config = dict(
    init_std_up=0.0334,
    beta1=0.93,
    decay_shape='linear',
    train_tokens=282700000,
    dataset='wikipedia_en',
)
MLP neurons of a small language model. Each row is named by its layer, matrix (gate and up: input weights) and neuron, and shows model dimensions 128-223. Each number is 128 + 32 x the weight over its row's rms, rounded and kept within 0 to 255. Numbers have three digits each. A neuron's up and down rows have the sign that makes its largest values positive.
After each neuron's rows, "fires on" lists the tokens most often at its 100 highest values on Wikipedia text that the model never trained on. A number after a token or word is its count.

L6.gate345:116132100104100120182133174164145149088151114124161092137112124103114129176126116144098078129190078133130120162140167139094177133118103208105090120150079074096127139135139097101164112130180167106170120077106095109122090123124133134116099144118130138188106116163114114174075146080138106186
L6.up345:034117078178143084036157107125128129166148129122110080129193099108110127155162062166102136069174135140104086138214097126120152117106096142097167190134096145137117149119099115106068078083126158144166129141062095124110158137108128132168171148136136123171102153111153120169119145122148152140
fires on: "ed" 29, "ld" 12, "ing" 11, "ated" 5, "ro" 5, "ill" 4

L2.gate409:144162175186144092089115102192114083131121105078065142126106129176148178067078072157170123084132139138114144166169176167128069163156142154205078135162172075158121164103078126136114092135145162113106106135127081120124181117150110134198110148111104108164069048103083083117071141084142154133
L2.up409:183129159112178173106109112178140170127143144073095116137131104147132144117100132125110106082151109158111193131196150154121107167087163120155163061139103087118106130118064111163148091188129185152143090141122138113170140055148095163159132148132166162176226104150079122079117103184107127103
fires on: "en" 26, "ts" 13, "ited" 8, "l" 6, "ens" 5, "ire" 4

L2.gate267:167172151118117087132219102105124104101117119117141099175145134162100083190102130150160092164146124092131094112063086134168145103123170178130148146137090128153133111101170107107137157089118108150107058151118159090110139114213128139103161166068159101106110087162092111119146197110122162146
L2.up267:119131156100148111137208154182135127164085135068121101151147051147180179172106151131164135114167153157187163115103107166158140146137101155132125169143172160126157078064135132113128167135154194078129092164145122085118135132132143128051118129101114159131099155096139142103119137073097143140
fires on: " sup" 42, "up" 13, "io" 10, "op" 9

L6.gate20:123129111141104161123107129108154191164110130141098120143129126106154121088116155095247120095157159089137112156158161111121191125137146121143055026155127097106117080124179096143106070187159114134099110204111096184121070183117092061107116134144174114118209104105094107121090119163121169162
L6.up20:142159096086124109157170140073132114204159100121133100139129069148019105129091104134054073117190133108176175137083146158110124080099105110104137109150126142142159158122136149134103101092175113063155183150166162173112205067073179174135145104170114143155152163137133108178156137076131144116
fires on: " d" 31, " " 11, " st" 10, "ro" 5, "ts" 4, "st" 4

L2.gate761:151127144099098143104106102119108144114123115153179106166165130165113207102142086170096093131176135109107136083116056149105126182121162144112135149139117140084082101096158178208105067183120157106164076115185103087079112135068113115098129083132154111139112128161115138110147058147175092170
L2.up761:147146064130162146098112082201180065141124102102082110144127127172163124166101097168149086148150142135104183121113133177154119166169140136205095096161120129190068100110118131163137196107100096163100157131133140120115117066145107148125153114143198139116147153148075071127100122116179118134
fires on: "ur" 20, "ip" 18, "st" 13, "u" 9, "uc" 7, "en" 6

L6.gate630:158203142114111103127119115160095066152037125062102185124154130114119149112140109176139100171096124166103158101161160121143126084146147166107107094124128162102186156121063130116120145155194150157124131165130158098088152132149116162139169167166131081125106124078125153084134077138166154109
L6.up630:172130096105128167125125137167148095161131133163096137131075121110177097102154091171151134124126178120092158067148101156118087122151163114124141130134132103141104130210082108044156132126152097145149083092084079150149105139158118070158134101125098078130124107153114081155096160161102094159
fires on: " ev" 25, "ing" 16, "ro" 10, "ed" 8, " att" 7, "O" 6

L2.gate122:095111087079099159184143133116103161087151112146135176134123149153128092176151084146094158127116145084151160145128119073142091097077136044112107137159151182116174154108112088112140133117103124045162132140156119108140104134122130069149172079104076136139176125141153162071100104149175107167
L2.up122:127118152047123137142146129150154143100148175102153111112078131090208118103125164135175177136080166112169165133149124159088080116137180173112120125166145228143164138145143090149141101122125130183137111150150077100125106169120094106155095094139106099123217108163094107126121130138152170086
fires on: "ant" 36, "if" 19, "ough" 5, "reat" 5, "land" 4, "ial" 4

L2.gate114:119106119158156130153133099150132088137142134160098165088086094114147142140165150145134130143125107132122157143156139170121085123135155093171123154130107147102159135109155155151133123195059204071146154140073193133131152146167128107082117126189054100098161114170123122101161072089147103134
L2.up114:108101090127128137175106126083098075109085094126142163080079057154142151124161204092122207098117151103113119091121092151078061100134098111107134090103105163147153080100175126118173146105126075128107164123148143147148138102079084132163080105168154153107168048155166210104129108155146108117
fires on: "ad" 20, "y" 13, "ive" 12, "ra" 11, "ing" 10, "ate" 9

L2.gate586:108137122088149173126126078162113102087097149147053200128077136149116195181180197105129139115128096133172131126118088147099067125155159138108114151125158138103132158126142156071217182091145126133143131107103155118124140163142071124094185122128151153147172137108067189115126062081103167148
L2.up586:115141164099141127109101074086142190132138107070141100139136113122109175152164124114124151096137111113107092142154136135106146084130157114163127132109118102111126134156099144189133171113155075081134125145135173194191101142153127146076130126099175188107150089118130161042157165114144132156
fires on: " Sw" 42, "he" 12, "out" 7, "l" 7, "ak" 7, "ash" 4

L6.gate509:098130132138163109112167136080121080126140147069089167106069111152150135127158209100153122047078147121123097109166141172122192091145090136177104123141117095145132074197131158091154181164156092120157184108130123139196150129149093098118136123067148136103153126116108126110137106184140169127
L6.up509:134090081146109071137091175066150153119063114134129146122141177138097121159176126138143090082147188155121180114165106124119091161145102148166096082116090044058149140077111080121188137170084116135148141112170150107157113134187068098133163149178170169099152120156105122136144122094122100103
fires on: "ou" 27, "ac" 21, "ch" 8, "ord" 7, "r" 7

L2.gate20:104091090132121145074140210112192069131162130108157146132097094158158124159104096096111143068163161119126145142062115058255147157095081127157124114097086148198123141144128126155187076097134139113087100125120165163163113144111115147081122078111036114149183113113166141095169089130173142129
L2.up20:122083125093080143054110078151112134178131128061105157152081152097094079232099129117152156137071130147125163148155154145128099111147118125112093143060061183119066195109178154124157102151156129121091130098198100146122162094141051129101166122089150104114161154149111178154129085084155124107
fires on: "if" 11, "g" 11, "e" 10, "reat" 9, "pl" 7, "ent" 6

L6.gate336:114123127107203123146115138135081126110093164120059161188093148109088131131126129096104107152089121137145158181147153151141195100139124109084149080130118064092112126162138060113132123147194157157156118156188064137148087061153150118121145167133158086165113126106164086089144100142149091186
L6.up336:111111136083115117110110115140116108111148077092095149141068095129094132139089159142114086153162106139205192123132144163112171112147126099078160126149153141183106147117101123185141102195109078119118113135065114124128110137109149135174161133136109161180133132132128072128238101145087133182
fires on: "g" 23, "ag" 9, "he" 8, "p" 5, "el" 5

L2.gate465:099087098147103148151164142143110147152151147135097196124143115094089171160155056130131108159106065092154145125147125141142207129160147143109121155156068067130077148144194199145154181050109107138130117152057094121110112178156153157127103179138116177096135098166147142175070130116154088135
L2.up465:102127147078077172075158137106109135162073119134159087122159120110086148134140126130137188145166133139152149118101114086139103129091113162141154132163103163124162058118121051143082144136115113087190131095161138069158153175109140149133149130118135113123151150088078162085103105129091125144
fires on: "up" 27, "ost" 21, "ual" 11, "o" 8, "op" 6, "ull" 5

L6.gate8:126074149072156158129106138136175148121123103127152083134154116098112145109207096149106084106148032105113126099171183116112130107117152148125173127103165135131038129123150131122113099144100160137155117100148127127103124160153138133097109108167194131169073147110071123124164123213174155131
L6.up8:103137110086141146089168194151108119130061093140203153115142165161123144136106127119194099086165159093107087091116143132151143078097154134163200097123114065180120096091143140221103106152121119095084095098127139091122135103136112128091168116091134132138175167135167087112169119111143126095
fires on: "." 56, "," 23, "u" 12

L2.gate382:180085171114126135204113141151153149170120184107134137151151095141086175137064146090103091145112093172168120109081147125132130087128105096079100109122120120097145118123154078150145065125098098100074155137118132110149162108086134156124132110101042102049078157124124113083111070108146132114
L2.up382:125098164083072126108163092190160064131157114128115141110103133152136142183161120106140127173115103147156186120165083134143165143126091163081096197161176127086127109109168112128173070167117187139101107127097104096131115096120101097096135140161120112136039101125126060116153090122092156167
fires on: "is" 26, "er" 17, "al" 10, "gr" 7, "ing" 7, "ers" 5

L6.gate631:141148112117148120125162153153123124154139143169190111113136131132161091143157093122174098115090067163148157120179106142134155174110096133121130122101088189121106100125129113132129109177112171123110109035083064162140108180167179048106168141121130143129141152147111135096107128094153154170
L6.up631:085066162104174085143121170149082076095129114137142161150109214213154132156128121151170147125125124149117063109183122119141163062170124142128162063121173068157167097103183121128134081167095087123154110137135128119105129179151129141134094156126115176065141151088134162133155156153128080127
fires on: "," 99

L6.gate591:036159178145146145143117073081171119118108096115184159153104119143117134114128154167143119091149112117099103111093147158103073145140136082164127170089180126068138111102130120118117107187115152109138099147150135199150172109149170082194143121107110130158054077132143129134112035157178138127
L6.up591:155118132069112121096125098115052142090143109069177143123113132181122089158148139137108121127111104086154153101142146145152074078116124150131084133145179128101173087141085126132123124213110134101135160132142123123141172179111164125133140120114129166096143128177152144121097190166148124085
fires on: "ec" 22, "ot" 13, "op" 8, " un" 8, "ir" 5

L2.gate553:187178141091138059164102129130122072094095137175148099135148109165105131114152063151088083147082108134155123119123128163118159160164130094147096148131162172088030172156126124139086185078090123127182196119131114143177144154162090122130176147191174135058137122139103131073096150101161134162
L2.up553:127168146116095139174087084161114051102108132128081124120220187136153193126127113143117077095111087183111151081150095124066139102143123109129111131133114136084103169170086092114100134109142143110139133135110097151131181116149076159170164137113190136058110153150115179144116142108138072165
fires on: " cl" 66, " Cl" 23, "ide" 8

L2.gate200:116129157197190097119093110185125119071115131148150124125138065154156057077118124110169098145146129117129136151156182172138140152096133152155130074135084146088156102159157138122140131133140152125138068180048170177150172097156109115118143078140131123116158143147107148185167129139068169115
L2.up200:153095142082076101171102208129145160164140179156101115129180088167086109121095202164152158106175142094108134107084098100134179158198094151215196158100140106132161073173147139084119152145176116132105062163091125131121189106089112129142180119201143117134146149170093144158119114087116137101
fires on: "ul" 14, "st" 13, "er" 12, "ts" 10, "am" 10

L2.gate625:179120156144118083130146117135122107158130171103195142150109157094084160043142183124124120119136099096118129115095114220125113089101068093212107143154147103181183065111087114157155170147118115121119107162108111120124158128134174129101142160161171129107152140120131108074091094139124143108
L2.up625:111104122174118159109108145141132091163135067088175121173107137121105136070140187136120062108129155128154192157111166143110105106138120141140122128155122068102184068087125118109139153126124169165152147109159153143135133140117140125137115084107112085107151107116081178081153156131166155116
fires on: "ell" 28, "ent" 16, "op" 7, "res" 6, "ib" 6, "ar" 5

L2.gate759:131134121158154113135134096109143145198140191142122092113108180134158131142166100119078057080134164093100163105115117155097084189164147134121117137140122134121144145087131136156102109176102115108055236089110189186100108095091130104131185095140070158121138159071129121148128097164135130114
L2.up759:123107132144164176126202157159138127152055156126163113146107139120143116169138108167166091121141174120080088172117178157090140155129178114143098132084121100135153153128101123153122087167100162068048161078134119120103163117134144156111150099099065087108090174071135099136132161140151147079
fires on: "ast" 20, "itt" 20, "d" 17, "ter" 13, "ity" 4

L6.gate580:138112121120154159111141087098093140194176130048123163105165141136097178129088112155150172117069098143201141173148089171114124162111124079110090053115134168168092137171155131081093173148172162104130170110112119130183155074112128134154104143126147120123124132165144135122110159152167130207
L6.up580:093129159150175162122144178148187167060153136075070137124074123091121112126074093147147190102088062115113150168142176173072088132101148156120110107152171132182114165124153055126135116166160096115134100165086151147143148064140164129150136160140105092148103152107135105169088151109122097175
fires on: "f" 19, "F" 13, "p" 12, "g" 8, " f" 7, " of" 6

L2.gate408:101140120156169098142198097083095088179183095148158144138168132105093150120144142187099171163106087138094115081100085126149041101099143169139119095114140115141133149145124159118059147126137126091049151149051111077155203106111176092190143125173165103162127106160179116176107145172107080128
L2.up408:128111100118172055130166095138121052183094151133180147131169125119093142102118131164178077160140076101167134158154143116081094131162184146099091103137148101179134071140117144059144181131145131094120119119096135077109160121089119080159091106140119091145140087148159131105100128159192136156
fires on: "ub" 15, "ost" 14, "ib" 11, "ent" 9, "yn" 8, "y" 7

L2.gate272:126123168111156102149089098085156153100116085143124122131180070130143129137154113139162164183144127103121083172101123160149092158114120143159091082128124112131089152119143127156091143145156140096121208136090094085169112192164177087049163113170148066173118075169164123144170134145125109150
L2.up272:190118122105101102159133134101149119120162070123150165032206113164128176155122153193187136114127165186148141190124122128099159178110111156150143172144123150135162182087177113158060125136152119072108108101107081135140154117143194112121182141106135113115099109165112077172133104082105111166
fires on: "ord" 58, "ology" 6, "vel" 6, "ide" 5, "ro" 5

L6.gate750:184133186129080164120119152068108121122098109094140072090127112066056164129104128099152139117158173168073136110122163144192117101120160105060140181090119086085113116144097111050126153161103111146159103110142141148190180111155061128144144074117133113118079110099172149130206084145150145097
L6.up750:118102105069171171183157127119121055119136114100133086140144098127092174122134126154108117132159162136137133114130121094098113135030155190152179086114119130157073144168145183158141091183152153116132153057179144147171188137183079107184188131089107143156151141178155168097204134077087155069
fires on: "." 50, "at" 4

L6.gate590:124062104086164167155071127184143144142150108199142097115173136123088107144165097130132139203146158116060085155129137162136122196129070169163111125108082149085040101111123157126141156062094080171185172092102133050118096133193109128155167150132114144135125098161104130056098110160131125141
L6.up590:148134099117076075111088107160118186145174141124109095136120104113142112154141122151141118106096121122087110190160138130142161137069062127149196169163088118065091088130157120127140113197139158152105128105103133115106119101174164138117162145134173141065142101112136086134141155106104187117
fires on: " c" 30, "ing" 8, " the" 8, "ed" 6, " f" 6, " his" 5

L6.gate292:107130146142111167200167113096095135146129150122150142149120157133119192080146150138094098146165154098063136053158067100133133127085105161120118146073140118124090114147196159166145120135098176132127130157111138105113091095179092096106068133183211052196119135130091115127122091119245112124
L6.up292:088136157101112104171105181114082100093113175183105112144115136202114159187137118162170133095165171075164172103126160141160103062118111192079125070154100052157124137122082139123097176131090163104100084101096158127112155110120079093121092130106195098129156108158111119118104141099131171165
fires on: "al" 19, "os" 13, "c" 13, "z" 10, "u" 6, "ro" 4